From a checkpoint of a small transformer trained on Wikipedia.
Training: a variant of Muon for these matrices, 12124 steps.
MLP neurons of a small language model. Each row is named by its layer, matrix (gate and up: input weights; down: output weights) and neuron, and shows model dimensions 480-575. Each number is 500 + 50 x the weight over its row's rms, rounded and kept within 0 to 999. Numbers have three digits each. A neuron's up and down rows have the sign that makes its largest values positive.
Before each neuron's rows, "fires before" lists the tokens most often just after its 100 highest values on Wikipedia text that the model never trained on.

fires before: " |", " ", "0", "al", " —", " |\n"
L4.gate3052:478610450559519461521522537443482619463464437557461494463472537504593539464586455511463439404540483518545511355567467508574485474495533520517453450450418485477592404463568461516468486466501508425450487443648448501473547518513537551416531518505467454446503528603589497418537403485529543466
L4.up3052:455456474415535531556571480607528588525529533490536542511533458372426521477560411489491512563630549568483513417425519537499510487437498555547494522475504519527625489492483436473420475540427480466477478481542453554526432507489565486474431503398466549474598423481497514505523493431488565388
L4.down3052:475447508520444540440410458413525523471539446505484547443539565505577393538538456593498422495468506466402465540506567406463547547488503558404540449535441430451464483534470543558446484514451494595552534434537343496450488526507462569567467516487505471409607484551537411463487449505532559518

fires before: " ", " —"
L4.gate175:510488425532442581402471490406445430467487490599400526438603551537510457514537437565456475470494520473538504469523521545588423458459488460611444438437538484454528576451516489496520573505536443504487468507550503479491480488511458534420548465521449480440500501497571523493561461471464409484
L4.up175:454556445495523488416461517512488525558480466468473453477513496488516496620525479443613489446530432539529512393578407607408479416499506467487466491511501432488449510574471500500540544471414535515453434497507474461443432482504491523432483505568453481464548410558468516484529604476383571552
L4.down175:490496369493495565493550484525485375543515478539505440543530536479511485582535490462493499426554443563577511508484545463590427467570574531544444477464514493445448512373426436505452484554464494589530444453484413468456470472471564507527492469521518564525486517541476538514474499485497475560

fires before: "20", "19", "P", " Label", "stra", " |"
L4.gate2312:502441493476465561532462567591504485557487439491446491369451579482541527564444454431476473475463434488495487465483466515489488515419518485599537495545386530527518510442441568555568583498540456471466498463577496466446543500554531429472415582420485516588564526486421450491504496463473472552
L4.up2312:504507591539503535434507537466421461525453560520489477478564498556518565483403549488482496449520564451500444471579598612545451390523359543520482446547408568439577430520451458453580630445508519494454497501446444486572466604448483494513473492359529511545476401507532425599483572526511534507
L4.down2312:445542463525572479515582546492574414502478436459417517506451469539529579521539563504538499568572509481479545499460511584492471541458538439462517506492465564428433467430446465501507522509401469520554597476436469470482472601534548392570480415565475513446525529492496398446528529566318542553

fires before: " ", "20", "19", "04"
L4.gate1893:510487524509437587505583492500542506427484538528487582470356600490450531440539504515479479511522478547512423473528524507558559563503463478565432520556581596457523508568529467566470494429419465521453510541529401496526442435479508589525525554567494585502604443528410381528408460531498520523
L4.up1893:558517388579506555564493501558493523428578475482505443426526531491473563465458439433474645494431545545436454423527457447425529490502478437442453448497596461524519493513461493518416461469425532520490563559438508522534430513389493430512432502492582363494412496472436447390569480548524561524
L4.down1893:435546545503511496541548590517565467560404494512579575414485439468448477583502488504505546546466569459480463505506573533479536489466443488504480553606486549403652482522506435535622540431440517487445484500515474510615559530498434548505440498457482477497510525523539423475550522526526590491

fires before: "20", "19", "23", "10", "|", "7"
L4.gate1701:410537503497451517488516586495533526532502580533415447430497574455482543473434456534435474448438531541507436601443507610581545502528546474502553500569469507353523496565557556493450465471445488595537447509446480481516516553477494532467491422466466536561500507516574486517452501451570483550
L4.up1701:485562419434518537425486575592521483588454514471551500547571528441472503433493497509449512522477596488463397498460506484423549570522531496564422455558481487466461532400520486419498460517471529437516499532465454501499488540507534462457528550502573492529415521458489587537591475472487544450
L4.down1701:499497560536478558500467518452477512538519525431520557477480462567464519489490490487523437566535438535543326566381484490491557470506562475559512553452506544535502511470449458494568478464481558541520462529528512522592529476480533432457456504516518460542584466453509500478472606429428479427

fires before: " |", ".", ",", ":", "–"
L4.gate2281:469523429411557476514514566494502546520487522495526489494565576515593478410518480548549519499540583440516525541485528453495574543532471527591578434535490493438459498532525557495490479512541389530432523558509456511485464550450442472487398433453493533495467559424490365592530509328535525576
L4.up2281:408582414474513457463548534462484450589504573547548393499523493518445451426496484474618498545561543500579362461525514469502486446557548498579569428428513450491576477518540390467552548485412542606479507476411529435531506566469457481479504470499472541488575463461580438441490523489568426496
L4.down2281:594457521455529580545474511376499533433498410463425490459478430497519564543532508440553450539338507534397559434558532465520440505508468524445537460516525351506536597486560489467558486520583511424540464536483581520492464552443525593564469515495523516532541529483545410478506495417567468510

fires before: " |", ",", "."
L4.gate1913:530564410470546420474501520476477458554451484521532472529527555501542597385397480487542419412537483499528415503522523586586529490472490572531456549467540530508405516485524516583525526531500486497518487503480500518501494518423547523562493493459400490498480575462484624525471470421450499492
L4.up1913:604529406489506503428441568488472463544450609461399466576481516516576582419492582448513442364466574515449485466515423515483487497502562458505477522464575563478482552539476555485521545447416483560520527575584528458562473554472510499557424545390460565466489491480526518515501474605552422524
L4.down1913:611519565462553556432507442431478476541592428498465557431510448460503537530523523520515422453467472405519545488507504497479482533480492548453505378509536416516493480505494402485529549521492549441564566489440490487531480413461523525472513510488341504500513432547341444487559541501505446487

fires before: "|", "|---|---|---|---|---|---|\n", "|---|---|---|---|---|\n", " of"
L4.gate505:539448562502451518535473483506442524456502631450447491513576474508500466482497599473464496455521538482469492512559472507412572449479523554525532560512508436534400527501439523555453422553584534607479521512588489552541494496500560468484432514472532512466470554402514405501536508533524407483
L4.up505:462506566554502559449532565467383523478512495511449433455512456374478362531499488503541482500573532577444523503444531484511504452487544524451492476511435502564450540539424555565582458418477532446534417503507502497517597444496550416539474457586531528509544572477505553576513555508554548583
L4.down505:431542540532525496537502522463507452503459573517415479496421546606463493457465477545479516478473538453430518523473612387474424523594463618478541450472496478523599465548444546480479529476408493562509473418400491519584551581455477486561513567377509497438411547532423546413531535579581399469

fires before: " ", ".", " |", "10"
L4.gate619:415417484555526486527510456382476482457497514586528584478521559486557459534464463517448420522570427528506491476450517500497511503502483495562452487537397494455432542441503484436553465541486490504523465478470545513426476451530526520507481514490515500465530543517486496437453369537588490403
L4.up619:371540467526499403398470516483497452451441424473507470674393459489468484498561420430493552495546515525470465503491514538589567532509546592405451500531516490499456541555516509445467530454456510441443522431503475490497532640525505518558503519476555536539401397511554458405531458488497562501
L4.down619:457477479570510507500376530445515441536447472457502485510577521485513472563524506491506479440528398445497373407502460509563531519462516542429560449421565564496527561549563472454431399649519520512469509452492533518524521514488467468567450529508510509497456441543496542440513487512559490551

fires before: " |", ",", "1", "th", " |\n", "'\n"
L4.gate1850:489609535421490484412560449476442473467421515553441522446485569476488483468481551551513512556451449542434581556499543486508447512486444437450470576533521584475484459475496492454470574447455545367446531441540549452585487488536500533444512422526481566479499454475473425559491463486457452509
L4.up1850:512515535416431485412518487590420511424498513498528566499576553598470503530589502468439439581529447506481470390528489554419458550541547442526404515491451597480452522457553482467545566539466448432591556393547558450513463603526435482436411517481532505588421531451488498551449514460425536519
L4.down1850:585475419459475532524462477467480496505452544419493499435496582437485488537477442526449486517535499515603504571561547444516391513553382495459517493425543507451441491542368537589485532443502524430459579457444477520488503454476482455487469550474485560466547542502480464597417568459511425565

fires before: "The", "==", "|", "P", "=", "H"
L4.gate2409:459466578440499466482591558441444480479532598503493530369575495502490527604478437486498442493451535509429482430538504533499513549461430425592533514525475535537440512526529623509508432427510478495519550503514498490518465588522510481521431492441483496577504492461505482478511453622553490494
L4.up2409:451447480497463508508510558479405461490526590579527539569483512486478576518456521451485585481484525439510450423541440589454498529507473605578594568477530470576419465576492545443465475490527408507466381552470503455580390544419524492567545471416522445485437496544505527531422551484448487588
L4.down2409:458570543425539523473608510532489568555607574577493517630555589487557524464412549433625519477518437552457529392539558514449486504509536466579476503497528473477529475558504483513585397532471524507555523566563533455573512545427619473554495442550445499546514454441554471466539505560450532467

fires before: " ", " |", " of"
L4.gate1491:526410540504471503561525532533452489486501547449533462486507515439461503460543542510616511466488440529571572528522457504563486461495493445451613423507413526531435479498554492579493584500481485498452491466574427497447516559484527544497491522406516533578536506446465448539549500512526424528
L4.up1491:492509555552585475507583476518501479491493455505484418572455473456539496516471518561592530466488620466559535484463482569552500404440511490556490437492474404552434491528552518554502569507598493420525486452531440441492433502516566495444516505428475568511316530500435496491477529489463523456
L4.down1491:397476520482563510528488393495579465556409433531480583476581437528543535512573500531478504513477443456492493524523576459483451527449447545444433363493399567453511486389451501450409515484436442466553505478574487512546394519514501575475439546479537423467546507417509436454557560414455458434

fires before: " |", ",", "-", ".", " "
L4.gate1201:535409464567555558604425505497579479548470508571496513566440524525580477475470497503455535510468464549588456472374504498471448424472438537463451542508554576505447480548495488466493508516462427527574555534508480427507497492476550447540560520398568496463556538491533430529570522559564568486
L4.up1201:545544455573433442400524495495655503424526512489454488460602517455541487529483586408542475574519556626517532511415417523497542496492520493471588445517524521393528533532472534429487475558428527481494483494503528441534582475472525571522467489552531530456479512510524501542642543583551467480
L4.down1201:496459511460526515415511592489498510461477598545500523481547423438509486550431490572547467420490502407361520520535520498434460526526513510507526511461528543519536486527445473429496443479550524502484475524425540499494510510424492445574523515528547527518482540518497466546455481565513469486

fires before: " ", " |", " |\n", "9", "1", "10"
L4.gate2317:444503541503436595482522460533451483555514491483446497519554401537473433451532532480450535487462566460481534497508456546459535436515455490520457440563474467529480501520414458555465404490485437542508504513489418470432388467488406430574416552573536557457480466524468473463540479573399530532
L4.up2317:506526496490419527516556449444527466513517454486513591498543462455453492580522584473543526407570519502506543508546496470519476439472458489535549585451472437515629478453469534508406578477466455484527517432536463468451568486526545412519517541499566530462539425410435437541572480535545504527
L4.down2317:485476551541482507493511435577478497444481486424518525485478533409539514469527485562486495508455472484393566652475586419491456514460429467524523556504533513536430432503540571514450516570609540425471459562460570492468534546490480487541602462559417492441545497508450476540555495518419533472

fires before: "-"
L4.gate1480:500512475491491572542559483426503534498497496525454469467508469477449439515513457576562483485522395545478541550461450560475497527573442522554375522445572514389521517522528430519522529488458470532441522599468452647510556491460509481508511501445538465459588498500500473515493493465548514474
L4.up1480:589516393454542404460544487476591484482529518463454426552526507456460516465508420426545448441562516482483470489497550516473558526577438531530481458522440600614489481469746436532500491477473443485631500520521522460530610446483429462492546534476660565486465513471500459491467582538536518472
L4.down1480:422451414447550582503541514451585511482476591527540523474497421542492499478493511566552470570554463443596458423482456506478511521495572582599492498434567401471548460593327526626493546499447595502421573526380454559462441482563536525436489570555533537525471563451450419512432486460500416522

fires before: "|", "|---|---|\n", " ", "|---|---|---|---|---|\n", "|---|---|---|---|\n"
L4.gate3011:543409531513455605562524557553585448459398509556406514437455483474502507474490542520463406523551492571476525597476550562557542479563463469533504483429507531487433486554487606564583546545594453598510571485565534455406515510460508496421506531395494527433508618473457552496415506368512498547
L4.up3011:390478475556556417522521470540582507590463572455441457463458457521499532572596503572536482520560457594507556366472430419503481528505471393483460509449475369511472515608434494503540481505506429440589487528535536547390487504484554544543523553424470506488542486438534532392483531542480476483
L4.down3011:554560452457424454428462500524390405508525504471549592485510482547393556480442485536450522546499552517526481521450521530553504509484417522452497537541474530433531527420478462525427533454469536542528454513471516568508535418495464513452550395519472509515523480556455455500480423369330518451

fires before: "-", "|", "=", "S", "C", " positive"
L4.gate2631:423552519459453529561539499547361505497525464410456507550494466505526533442511449586547457535431438493509588528507493526533545491508500473535518558542446501528377513543434500478501513553517508435480566571591524450542492520481503520494593453479439576531589441579527366450454584519432461485
L4.up2631:474415465593491492472590491473410520485450455580486566475510570423505586519488532507460543576476539558461368483506494458503493553496467507565575517559609438545484477362484496534514513458427530535581486460550591482602459599499572576513438538441432502478534426554462432484520494422393547509
L4.down2631:507512519436537445525573453491469532554549457485534547472501433504441540446527592577587466529414420510468503534458538438525497475543424497513626483476456447541451511562539444550548475569554528514488537493488537526487511454482519555455484491482521396474477435433511464519572473529496459557

fires before: "|", "|---|---|---|---|---|\n", " |", "|---|---|---|---|\n", "|---|---|---|---|---|---|\n", "|---|---|\n"
L4.gate2947:575542475492582498508503542458590594532566549509517548449402548426426532546457459500480504472527504599465483510464501578515560453535516376462428503551545413469463523507519498486518582544562481514515393417456444512497480461462548451529478486602457595470473386576491472444576516503454511505
L4.up2947:546536559519515545489436512501454512505470519482524540558482599465482521602511450520378545567536553489502461423537487490493435474531552444457432567495547570473477521489540415565556528526549530509396449478560473520403457425503536527450539411540415443516503487470448635626503484496609429546
L4.down2947:535538503478422521508589581566491483428610550468498539549457509459514500534557430446507540463549445516452462513357526408388533487522466463476513438495551413466451516491458606534490546579511507512506509530560532522509486543527450567480516497514509548454451431554395549595536537435455482508

fires before: " of", " ", ",", " |"
L4.gate1753:562508575467499539535524576532506467432441491513517461569519425491513465536533459490493506442413490456524530479596559553542592538430566475445464515531524560473506511562470465453459545518499523410488413520552503521435391486479533491522484536533533554601441489512532457561476532542473554524
L4.up1753:479528511492466517471512532444527479474512443441503536448486581522416495499571571535482521450514503449454533505560570630488513476494453519477508603492512412515602452514636550526512496447417411486477462457498540585567529561484535500521460479461495470541532496454413414539475478454534535470
L4.down1753:446486580489612557546495528496591522459496560519551504568518552534564474460534459561398476527528495474564517533507553476515520517470503528531492400580539475413535485494446416438492505497469523481564445551573434564484428496579443486570402530576505487590494507414468485481491536505522467480

fires before: " |", ".", "%", " |\n", " %"
L4.gate316:523415427400498535532454513487548477535610520591533491433515453507443536400516435480435527537533545554505389573528427524473516477534461515496656439451566468560503523528406473533536579622513442461542588377454451557428485480507538540431417491468478470508398483551436566514528493481512481524
L4.up316:586500540499481519545471500513520564547593537584498535495495459486442530446489536552567541549448543473433381670436535504492528477499519454562532498468490445528518538506556580529485560485483501507543510494517452476560436480507540565504424477403566375455421520489555553551408476461520462555
L4.down316:505424540481561466487526394439552462618474490553522521404485488485471452585500484510505490431510570512450504530510560451456452461436505425443513453512480532442465411493482545601488503524484573502548471524533476461531493415487479449568609573490507447554458506516518460453449573542396487567

fires before: " |", ";", " in", ".", "0", "9"
L4.gate2323:617445515572516489555477516599615499471400516518531537403446445533516515509556496487567487528614569478540535521497483461519561555508424519543458448542451543456591525501563494541421464480546542524459542472421470484485465567488467584505456523464432540513476488447555470413541522484504597410
L4.up2323:529580377462454502461462486396601510437593449514543486541478427519496546495468515527489428498549482428527495566538484532507462383519569487455506489661481489419443590505510465482507563419436495497469411515573530502540361456487486476546464463514524449500499517489439572559506460473504503539
L4.down2323:526481458563532416461535539533566482543519485407541535534458389477545506506457485438556590467507521481524495460468554357523542520471423488458458470532542588542524533476607407547560547483457571540579457510485417459570497448466496537531509528486512510424517532535432534461462533507534527451

fires before: "-"
L4.gate885:530546532472491498527506608464508524487411442477446437516455429485492508474436523570483470617401489516434494570469385425567500521454538553493467496510465397461522547582479475472529494587509467576479544440462463520503567582350554442520481544374515417567446486556435541440476547513428507564
L4.up885:435525445464553469424506599489451522484509513450559470495475416486434594485483544336487522471445498539489555581494530469510534416522509544487426499533450507530589535456505472567433492457459455538507572559460537480560533509498546452494511478503425615508419510431543454452498557458525649500
L4.down885:529553522486488518478503485473450551489468527491471513468479444514471575422422522466442526430425460456497491571473512473480515493580544485473555507432439412494494489512447528582481475492607505412503510463478435537464600564450603502511454540377488541578600510501637544520533607436560520474

fires before: " |", " ", "0", " |\n", "1", "2"
L4.gate160:492579493586470533493551497425487470572466595450384494474513447461494497508479464529487515561475398582438462520533439484444416517501436578434522436491384439478602425492474538447453491483502493512470423554514544479459536547485431503453567515504451507549593430528528432456536541509483499568
L4.up160:475551487473546605440503420527460463522435533550458554434612511407508439465536515474537508503395514451454568411512478601416476451369564434488487501578476596507565671448519582456486524474358567553472530548497534499460490563448535460521554494501475516486554498449591527488527412475376479595
L4.down160:552449555519585509523511509470496486573548512451491420461460423456500535528512529564523532508553558560564550556481550420467476617487443531577590528512474499529490423616457517472452481533526501463511467426520509520525435563470415472476468459538456560367517592385511475505469527543500462408

fires before: "|", "|---|---|---|---|---|\n", "|---|---|\n", "|---|---|---|---|\n", "|---|---|---|\n"
L4.gate2059:507593454489455545381472608511562419473476560452527504460494501476591525423533484425507539597579511522471446471548519561525522541468488412570370538523555523513361475551494511491470557494548576495434474536550471479484453510442563554555446538466397522460543505432426523480541580545457555569
L4.up2059:467574534416522525413523555476460450518474470462485565461500499514496463556493506519425539477589514570426510496486661446448593516523487504517483513436466519399483517460452589414496606587482520497453515523479563450618379517453523578504488490473420594506510510498442569528378542487492543450
L4.down2059:400532435604481608463568511463431564495433433495505481523471523543454509455389498500550464493519534602502486437405468511522571441534519436434493488522507423471492432468527560560449589581519455624470380409595558519563563511528524478449449541421404586456483424515521410485412542437463504466

fires before: " |", "0", "–", " |\n", ","
L4.gate1337:535556513464450456485515595500484520516514470453471570470524501433488499565599465578532539546530506550481628546555500474516498510474497430560505447514469469462468555448485604443508459492474517548480447450531652488486536640538474465405462525470471455402518455404468396519477454510531508522
L4.up1337:540446525503521548530494493549478542511566525512552501459472467549537416459531564516568486584417477524479599571473481489401492539512462478445587572526495564439487547464592551409484463547554535492552541548513473503469513523519513487560502515618475477532574465472482479476469558507462530489
L4.down1337:591565472439443538493535481527479421479607480527506492447542508515447420490520475460461505489378546491474466544590531465553530558460416441519538555515613524499520535518491516511468510622500521387509498462448502513477359426555509478501548470574419505416493446516459570487443529510380481517

fires before: " ", "0", " |", "1"
L4.gate961:497572451476481458501537456382540462496558585548474488387520506507503489494479497532562464578478469528538568526545421475511467388483404502481475422479493551531579536545470563469477535581457473630532526553501541502530517544536554564493531557527520492558464566504570410446482524550504474517
L4.up961:506477484497470464584548419574567484569471531509506515423481414461559552510476554524458468489536500475474574551546486481488430543555486436467515443480520566503485455511467477469476584557524456513555495419512504462491373516444471479454439509596481522583625552469559482448535507557400476472
L4.down961:440535527494492533448571465508464516503563529437482465521487468508404392523509398518481613524511571431500426530493546510456433520516518562490480470590446597547435532483492395472525472410475560404443475475529484556523571524483552496492459498577509469522553553504517513503465517483449534465

fires before: " ", "|", " |\n", "5", " |"
L4.gate1492:517498429467404546492507578420648534531528511524544481409460504452515526499429522412463478463502435449511542601481460505469589456563577427482439522532526430490411500495563510634521451461498533394576500469542452447399439489571607565487528461588601509413554505480497501516486497514468441528
L4.up1492:539532475550462649431496504463526489518481442452536470526502464509462562516467540483474526492460492516492514580519502522512436480567506444477467546555462470521499493475468484545409442408542503451504556526531390415470408491469497533529554496565620490457535485511520470551493533554579497438
L4.down1492:502567499447514485476511561508507514533550499358425538471443456573502539438470480537431521460508435521471439522502574446465565483527530471437528514469532495571375402542440435450498485419492519540560549497531467483586402460566607547454470528545500520446467388543410513410484479502528487569

fires before: " ", " Private"
L4.gate102:578512626472455524419525493489472479480414445514453527416544565526487542537473518517478541515456492517540498609509503542449467496508447525498485477595462522501430567454551462522512456443501477548573498484581483494489502491549509476554432518499605560538546542391431489512565509548551396536
L4.up102:508458480518585462485597471432553548554573468510429442568493367464511414515562516466510565435484526473560425455548527471547502551516493585554487435457519497586454483473383396504522500602547536566490425519573453500431554533615504466501554504481507468446491463503451603475462427469412430494
L4.down102:477510523464480597476430532507518507537473493529403575533526484423457537473472485419490407488530418460445461472451549473524575571499522514580543507507550513526399520485496512488492491439453533501528474498469442507521367384497653433521484444426396460426495431609550510461564587468552502525

fires before: "-", "|", " "
L4.gate2233:489477462441561500502544472557394452519476627441512505523429493460493461505392431519530560558486531453450477455418565520452450546513431469488532447445507478549504545494594483486399449558503509608444450493544555558419518538463484568469574453547477544513550471554487480547441518589494475462
L4.up2233:482538468500353514515551443447538487633607558476453578566418498492479475435516521550452519474481550450482446492500498443521371504527595499485520603489583499532515494549512446510463456426459508495559499449582523457501468504513450531493435528498483492539484471451497506492464449518462484498
L4.down2233:456593519529576451441539430447563392501458596548480458498497469492441540482474560532502536462533457470439476523513486475435595493511554523479470481459574444471494492451521524601485498576521566472603670570562521491504547502468426527531510483478495516434596505421477462431458546608563468497

fires before: " |", ")", " |\n", " in", ".", " mm"
L4.gate2100:523433561579614455540564510547490489533519510454457486532563493557615413420503541529560442524434508483452518443572540475501488494532433468428555494506458447470510459516528520444519540521445549417535491405479533418542427460490532527533530504481545547486478540503513460444404491595539528530
L4.up2100:548446512438457579477499543516511428412447443493526538451533449593433534500474544405484559463541473491515463468422450515550559508461458560484481496475543596616432435432549503542507494562520502490419504530494484495586565453435477500518479586540567463493446383440499532531600466471545565548
L4.down2100:543454484453531495423457486575532430496514552483473545522488538525602495400563444503484499471548572488427537471476554579439469452552515498519519478483517519416457528587549402435487518554569423469554489439472399527384484441463494577449478490460513487570563504578454499448372472559529583494

fires before: " |", "19", "20"
L4.gate523:535481603529556524515417521475460501475443408517542375375571562451519571481422425498426415385589506553553581596443478532511476429530481519497411563559447482500421447423599593522447392572529516482485562533416457466564417542451457447552444464499469510467466499518550512457413562467546576488
L4.up523:445545470413551552415451519522528464546443574548545551495484524539525408507476530456401417493510544481559492485492465403454539489490474462468525534535520401514463575505434498468473484517515490476422474536498485483536455497479548527574499423470497464461380517528457461515534495526410506556
L4.down523:550455438474469497513503498539492469537447547499508514488489451461581508487501456517499477465528445541477458550503499495428436438436435508509490484431492508524564456549412451443487530452558403537465471545496368509595561454594501545501395499520448532417522456484521518495451448512599484486

fires before: " by", " in", " on", " as", ",", " from"
L4.gate2623:497502506493441474532550493487605483549459496460494599576530484430502546449449541566536437379484501493514547490446508537495594503505494429455552523553537498520555433494523560497480466454597539571463479516514464483429506555389532552597431525483571494567590475431539514512485555512517451445
L4.up2623:501481489491472616570447513446534495470413473549376531460504523474448416480589408640568437448451503503495497365465505612440611470603582484611494581497507550481527608551563549546559379397532537531482412433562481421621510532474452423546538516468498534446517468503455463512584497514434567586
L4.down2623:542524482476526532470501496559480513450432523518471463440551476507464461543410483460563577491546383501514570557491520467597518551444561510497510535455578629440524423439498562441526574558600441564455506532524452485499403503541485540463506624457516526503512439468473596528433505600601495503

fires before: " |", ",", "th", " –", "0"
L4.gate2970:516598477542523516533565476547547489549517471475473560506523540556535485521574463603501473544530529485505510488491549473441443489552490447509515483551462601435514470509521499502483480407384609537579492490531503424556501514548506530399488451482522495426534534467482385511573494377438469550
L4.up2970:572559504540487533477529482456537525456434587514546540518413424475528508523460548563579563574434530495506469579454504519449422448550496380429486549574504562370492400493499479414540492415474565487520540527526485566458504506507493509512519431521421498468566595386483497513565502550508587520
L4.down2970:512496538442493483500517476485492506532511551497464437453561537432474549494587514502465416505400509485523471483574501512529416512463465531425424491463568371456492456431468452560483498472482505486435513448493495568564486528591485495359482440524515367430571464481485444515525565440408533566

fires before: " ", " |", " Candidate"
L4.gate2237:533550589504505390523583516582589526492449515495502454473424463429481475542499509567530418393542573455569508501385542423484469475552437507508490531506415556492477492526529571493370464438571512505584568444501512412497481534432510501500535495573554512493496534517516450659581531545439441505
L4.up2237:526579533560399434546546432508552477528527492448512448472446450589508545557467430558488502468474556427572407466500525624557390466513391410530509439533437456502528525462438563482517510504454558491527435504474455548570555555485440560515546483483553519470451537406539450506521481510536488516
L4.down2237:471542548518542515465547500538528494643501441543525512498532469465592522628497493611556504466582446395611445516513484477595560579559454579506561455476433403481527536583607490515515540464511487571574490510573426500537547515500496584575624386519509443520529528556468537556435558388534470525

fires before: "|", " |", " votes", " |\n"
L4.gate1449:548485467584497523419568482430479542465483523551414552505519373503477519621519544562430418576500379517527505571524557516540564466540495510557523547589453430548444582439553520533646426454525553489438428512509519485448442520533537567478601475454474561499529494594480526495414451452469454436
L4.up1449:528472520605438507427525470457514464501510631494461503377480443490503561538437583517481512540490556566478625507581532507475444538527535445501514440484526392432557488499470521526554459371521586477477421441548407439472404508636486486582520506430518498473486558490413473551376476446533365443
L4.down1449:494432446459543599505580545477461406565481568448534473459462386503557448494526488448427457491490525565482460571510536428437498483535521472540609475410491478528471480621468528624618510357507549462568512431500454498588562468572564431397535583464547533382475552513482501517455517548484477520

fires before: " ", " |", "C"
L4.gate1434:522564569593540494453503519490471498507454470553592430532457450545541535509549488442570535481498515497551546414459471449524557467472572417509448460535483518503505454511575538491477500566478500524504503529514554522443426523531504466573462460512586458549482511472517525521477485515490514529
L4.up1434:512465466514507592510526436385425501499533562558463491546572545422435419601455567495486527553456493544554487495514613539516567478582570594471525545506457405451396536585506433494415459481494432589479487443485497461527332508543408469482534533540531547410474498474484507545386518514581567516
L4.down1434:437472509517502571501509427573493536532507508524572546429489469444525508525486545558564487557505440414480485472418424452479588459545443538556500498561485527557469595537538495506548489552555515551579471566555446528537590496524507523507517436523558441528518468481425462556514520440584485536

fires before: " |", "0", "2", "4", "1"
L4.gate111:474453480476473527421580500517576583545471450509511442417453524488547432454432462517595518578497537486478550500473483519470488497563450486497512438537424498415500465500517459454451429532456574496492478487493556486508480485503520441468558442636484426487462532529572532501511488460442468544
L4.up111:459533536487418504532528345541438560522512574524410535403536461481485483462448475589457471540466494496484534522554496481456480482480408503520549455451466488456518507495522512501478480462501472579410481580488588462430456542458547476471436512500467621490516467488464546472500442510528462567
L4.down111:488492484497539385497498468479446491425539518519568536570461437498455452501462520524486425591519474442470610496519511454453417575466568428307582583505529449470536444561557507528619434510425537492550476554450553446455485501558436605436514349586522554578562497542540463449520405506426505540

fires before: "ologist", "|", "|---|---|---|---|---|\n", "|---|---|---|---|---|---|\n", "rane"
L4.gate73:476459475524475495468495501520364435559413509438480502413456501453561449414596468526553519415455537508391551577549499450505460509534499561568540559565507437459483555489531441520449516473505567520544501416527537479510531473504502515533531483442403557528576529523701476469409464495492505458
L4.up73:475498559539463470449497462445441510504390537472529479412481513488429464415524522534441537477548535519556575515464470429534461520471498518475558631501531540468369556507436596418375571548567528470466471406508519487515505504434533518539503504581489468508505467567336435498452492404545517575
L4.down73:472405576373536481465480418563452471561434547404426528472509527534487533555536583426473447488531339499473512525545594449424420422500515482380454453524617535424507440511487515502520502444489499524511496517557467518459522472512555507587447574537402514413459543525436573516419558574446427510

fires before: "-", "The", "In", "|"
L4.gate515:547492612591502557440462512469391501619451575439495467537590531514477568474431459556521447551497477458503534570526429460608557524480449401534549503538504448575425463493493464528488589585437580515400554559510446509584617552378439498565448460471406474523499506504502551529540435535439510564
L4.up515:523482526565480436511460565506494433519381440493390517508560453464586647533455441513468477498533448548431510575540607491501497572506533515526501423473487466525426505590490572475579363463450465553566504456514559536607422550527519512464458469556552537495475463668601536506469462420536451527
L4.down515:467437498593482549459515524499465496555492514585590456475484535480398479429470515478476521442527539462535584451514452547550459472492442567540526468451456535521399433496498504569470563477494557391566552589510443483505564560414506547567531470458520512568535429545418482428526515606555376499

fires before: " States", ".S", "g", "BS"
L4.gate2907:479495443537580537551459536449475544467563562482545485548491480523605470517553471476575542577464512488470425504412591493487576493503561557506537572438571493457369468522440565503552500561533505585586508406463475545510429454543452480504518499438515514548440434501515496529533530446475501514
L4.up2907:429535492472601547501521559554520505563369560486397590489441511457533508566386466388606631524522660425516458579505572509439524482489496504451419439442535502584467548664564532491471502451481497608531520554582450572374408441488453534484449469517522565530562545544500490532480585539480552512
L4.down2907:586504500462534509495535558442473528480473504521516458431511473530461458438495498534455555489553570534542429475520610433503406565379511565509428462490494444529490487524470619497510472555420403511517526544471497471535458477614507467575516447483460547533484418535560538547552531534474535506